python train.py --n_layer=12 --n_head=4 --n_kv_head=4 --rope_fraction=1.0 --qk_norm=false --optimizer="adam_variant" --final_lr_fraction=0.1
MLP neurons of a small language model. Each row is named by its layer, matrix (gate and up: input weights) and neuron, and shows model dimensions 64-191. Each number is 128 + 32 x the weight over its row's rms, rounded and kept within 0 to 255. A neuron's up and down rows have the sign that makes its largest values positive.
After each neuron's rows, "fires in" lists the words (lower case) most often at its 100 highest values on Wikipedia text that the model never trained on.

L6.gate7 [110 142 110  96 122  99 128  95 133  98 164 187  90 127 123 133 115  71  99 118  72 109  62 133 183  87  85 139 106 137 104 155 122 112 164  77 117 186 124 176  83 135  79 135 174  98 159 104  98  78 170  99 117 137 165 151 131 160  95 129 108 108  98  51 101 183 112 118 174  79 122 162 136 196 150 166 174 104 155 132 151 158  97 107 180  96 138 127  93 129  57 159 131 156  71 136 118 129  98  65 185  86 102 118 119 128 101 149  63 103 181 174 194 110 106 122 112 117  67 164 120  96 106 195 137 108 197 165]
L6.up7 [133 132 155 140  93  79  81 150 131 152 151 155 153 162 152 159 153 110  85 144  71 128  78 134 105 120 128 134 148 115 119 116  82 112 111 145  68  99  60 121  94 101  93 129 158 153 126 116 112 127  88 163 139 153 147 166  86 136 136  83 176 139 111  97 149  92 142 131 116 109 128 158 147 136 164 130 116  45 117 110 149 174 175 140 135 174 104 148 119 122  93  96 167  55 107  72  99 179 111 100 128 123  84 150  97 149  72 146  88  62 170 156  57 122  98 169 144  92 123  97 127 107  85 128  96 131 135  66]
fires in: "by"

L5.gate870 [145 112 116 178 144 128 113 145 152 143 117 130  81 169 126  98 120 138  67 144 173 131 111  84 102 117 114 112 131 178 131 118 171 144 122 107 182 142  99 217 124  46  77  86 144 122 157 174 162 143 134 185 134 142  87 105 171 129 149 112  87  48  74 130  77 164  51 133  88 114 136 118 159 210 106 139 103 116 160 124 109  84 136 101 138 138 124 124  98 153  84 116 141  93 155 123 108 129 104 104 116  86 107 123 110  93 185 147 133  92 130 152 160  81 137 118 106  99 149 141 172 156 105  80 153 106 157 146]
L5.up870 [ 53 152 141 133 164 108 102 117  91 134 168 121 121 115 153 170 168 101 143  91 135 150 214  94 150 114 121  92 200 168 151 163 125 145 125  77 116 115 113 172  90 122 185 136  87 170 148 140 115 134 141 110 145 155 141 153 139  98  63 119 118 161  70  81 134 144 142  90  64 130 140 152 163 173 144  50 111 114 113 141 125 146 131 156 109 122 119 170 175  62 195 138 163 130 164 115 104 139 123 108 136 150  89 126 138  84 204 150 179 188 178 177  86  85  71 117 141 200 120 121 114 145 108 221  93 104 149  75]
fires in: "on", "council", "command", "department", "board"

L3.gate731 [108 102  97 210  79 140  82  97 187  94 152  67 144 145 130 118  84  99 102 140 122  64  82 116 132 130  89  99  54 104 122 111 161 168 176 118 144 147 115 143 105 103 136  88 152 112  85 189 122  83 151  66 166 161 120 132 127  84 125 132 130 113  81 192  88  94 117 145 122 144 113 138 115 146 137 149 164  96 171  72  82 100 144 159 120 229 139 108  81 136  96 118 127  72  90 127 140 105 129 133 138 115 149 124 175 127  64 151  82 135 167  93 213 191 167  83  42 124 121  86 174 116 130 144 120 148 188  70]
L3.up731 [117  58 106 107 136 132 125 119 152 131 169  88 169 153  80 104 113 118  58  82 135 119 150 112 133 169 147 126 159 131  84 149 186 143 137 166 149  95  93 149  94 117 154 125 123 138  86 200  81 130 165  80 115  95 159 121 135 164  62  96  85 111  80 163 109 127 125 141 109 149 134  79 125 149 170 209  89 158 179  83 103 163 115  82 145  90 120  96 114 133 105 108  97 151  86 111 153 129 147 170 155 120 122 115 164  97  75  67 109 105 182 142 105 100 126  81  90 151 129 111 131 205  84 125 111  68 124 121]
fires in: "as", "life", "wrestler"

L3.gate1 [132 126 109 125 111 121 158 133 136  78 153 114 168 118 146 133 164 116  95 142 141  81 133  87 153 136 116  94 130 119 150 124 159 166 194 165  99 124 136 174 104 160 124 127 126 150 137 125 116 103 154 117 166 167 125 166 142 145 138 109 138 104 136 167  91 127 170 135 102 158  86  91  86 156 120 100 116 113 179  98  56 100 121 156 181 141 218 153 180 125 108 113  85 129  62 120 138 155  54 105 144 130 207 157 192  89 130  84 128 137 123 138 166 174 114  91  85 143  87 113 199  98  94 105 106 113 129  98]
L3.up1 [159 151 125 119 108 144 147  48 123 140 140 115 155 150 109 117  52 158 108 108 154 155 123  64 173 155 150  90 180 115 174 173 119 172 193  85 155 114 179 125 150 133 211 149 122 160 132 126  98  99 106 107 138  99 172 148  99 107 164 111 123 121  90 128  81 105 171 107 134 142 151  83  86 114  78  94  94 129 140 159  93 182 159 131 155 168 176 154 121  90 108 135  76  58 145 127 202 116 124 139 132 127 140 178 164 104 134 146 124 130 166  72 162 141 130 123  80 199 142 111 152 163 121  77 136 146 114  69]
fires in: "that", "said", "although", "says", "suggests"

L6.gate23 [133 142 143 110  78 158 112 141 137 111 122 164 142 101 165  75  75 123  63  75 127 147 141 111 177  41 139 122 163 154 142 117 124  92  98 138 171 141 140 212 103 122 149 165 123 118  93 100  88 136 139  76 105 119 110 113 136 146 118 116 101 141 153  74  92 118 164 141 184 159  93 131 180 111 114 107 173 104 135 191  84 131 101 137 169 122  88 131 120  94 122 157  91 114 168 148 144 145 166 140 108 192 198 114 113 123 115 149 176 172 154 146 172 168 138 125 110 102  95  63  61 140 133  94  46 152 154 172]
L6.up23 [ 69  65  94 111 129 181  70  84  98 136 153 128  82 127 134 190 132 103 135 119 147  98 123 115  63 103 200  95 142 131 115 177 134 150 145 120  90 112 167 116 111  98 201 124 109 134 114 113  60 145 128  80 117 142 148 136  86 126  95 114 137 159 150 113 128  66 122 158 162 127 160  85 193 147 199 152  76 122 136 224 157 140 130 164 110 173 155 113 121 144 124 102  94 117 133 143 166 119 142 113 142 143 175 109 154 161 110 149 160 174 146  94 114 132  96 129 144 154 115  66 100 195 163 121  87 100 102 118]
fires in: "and", "or", "brighten", "marlins"

L7.gate303 [108 126 119 129 146 112 184 175  84 117 181 156 113 112 131  89  90 132 108 141 111  98 113 128 170 118 152 150 146 151 140 169 136 120 163 147 168  62 107 173 176 101 141 118 150 143 118 144 134 129 132 136 129 109 125 116 113 116 148 113 122 115 154 150  95 127  81 101 162 135  77  79 172 103 104 183 133 112 126 153  88 130 138 148 185 134 103 166 107 164 120 121  84  91 110 115 139 131 164 166  85 166 100  98 107 142 121  80 183 134  47  32 171 107 161 123 147 162 150 142 153  76 159 151 121 161 143 130]
L7.up303 [157  88 120 115 127 136 147 124  71  97 154 123 125 190 143  80  26 129  23 129 140 160 132 133 109 112 118  94 100 167 113 120 160 131 111 144 157  58 159 127 154 161 167 121 182  80 191 126 172  77 138 106 122  74 162 135 150 170 187  79  95 121 141 148 145 182 135 133 178 104 107 118 127 106 101  96 115 133  92 139  60 102  83  56 146  92 110 107 133 153 100  84  79 122 138 100 149 143 152 130 122 164 131 114 118  95 114 130 112 194 113 112 133 132 165 115 148 176 154 150 134  66 150 150 143 113 111 147]
fires in: "known", "before", "since", "based", "also"

L7.gate707 [105 123 138 116 111 124 131 148 143  83 128 131 131 212 118 152 160 107 116 160 157 130 148 139 206 156 142  60 121 115 112 111 136 165 150 117 113 136 117 112 119 147 138 105 110 107 122 126 150 104 133 130 148 167 173 139  43  98 145 113  70 100 136  79 120 108  97 126 202 120 142 186 156 123 193 147  92  73 126 162  98 178  34 213 140  84 139 130 161  91 159 156  92  91 109 144 112 141 145 108 119 134 144  79 133 170 126 180 116  59 115 101 181 127 157 130 155  86 118 108 165 158 127  78 141 142 167  95]
L7.up707 [ 91 227 162 122 109  95 170 141 173 143 147 120  99 121 144 188 171 145 116 138 125  66 126 109 112 106 178 123  71 134 146 101 153 115 159 139 132 164 175 115 135 210 144 116 136  96 102  47 185 134  98 159 135 142 115 126 130 158 143  74 184 107 166  94 159 106 137 158 138 119 159 150 123 160 142 143 107 136 132 121 134 145 138 140 104 123 150 110 102 142 116 115 106 116 136 110 206 165  46 123 180 164 124  99  74 140 134 147 131 134 168 144  52 153  73 102 122 119 128 125 178 187 120 135 147 138 175 110]
fires in: "and"

L3.gate692 [122 151  85 143 103 102  93 156 118  93 108 117 143 126  68 143 131 121 175 166 133 114 105 131 171  98 181 133 159 160  80 159  94 116 146 157  92 181 108 130 122 132  93 136 105 106  62 180 169  56 165 113 121 158 155 129 156  97 194 133 110 103 102 110 138 184 151  81  88 103 150 167 121 157 110  99 118  83 138 151 144  99 121 100  92 169  70 109 213 119  97 121  98 130 154 103 114 145  96 158 127 120  93 134 142  93 117 161 157 134 164 181 120 113 127 179 142 150 146 139 107 152 109  46  38 150 127 112]
L3.up692 [173 115 111 144 108  90 113 104 148 129 143 134 106  93 100  82 135 190 105 137 147 156 164  97 102 148 158 110 119 142  96 144 163 174 118 166 129 150 169 146 120 134 168 132 146 171 134 149 171 122 131 169 163 160 107 105  71 102 122 109 122 115 152  99 191  85 129 127  75 118 121 121 118 142  86 144  89 170  92 136  90 164  56 118 162 133  92 138 131 136 165 116  87  79 128 128 151 112  66 104  86 119 118 166 116 137 112 112 207  53 104 107  83 121 123 159  58  45 101 107 133 149 110 172  89 141 172 126]
fires in: "high", "place", "increased", "wide", "significant", "target"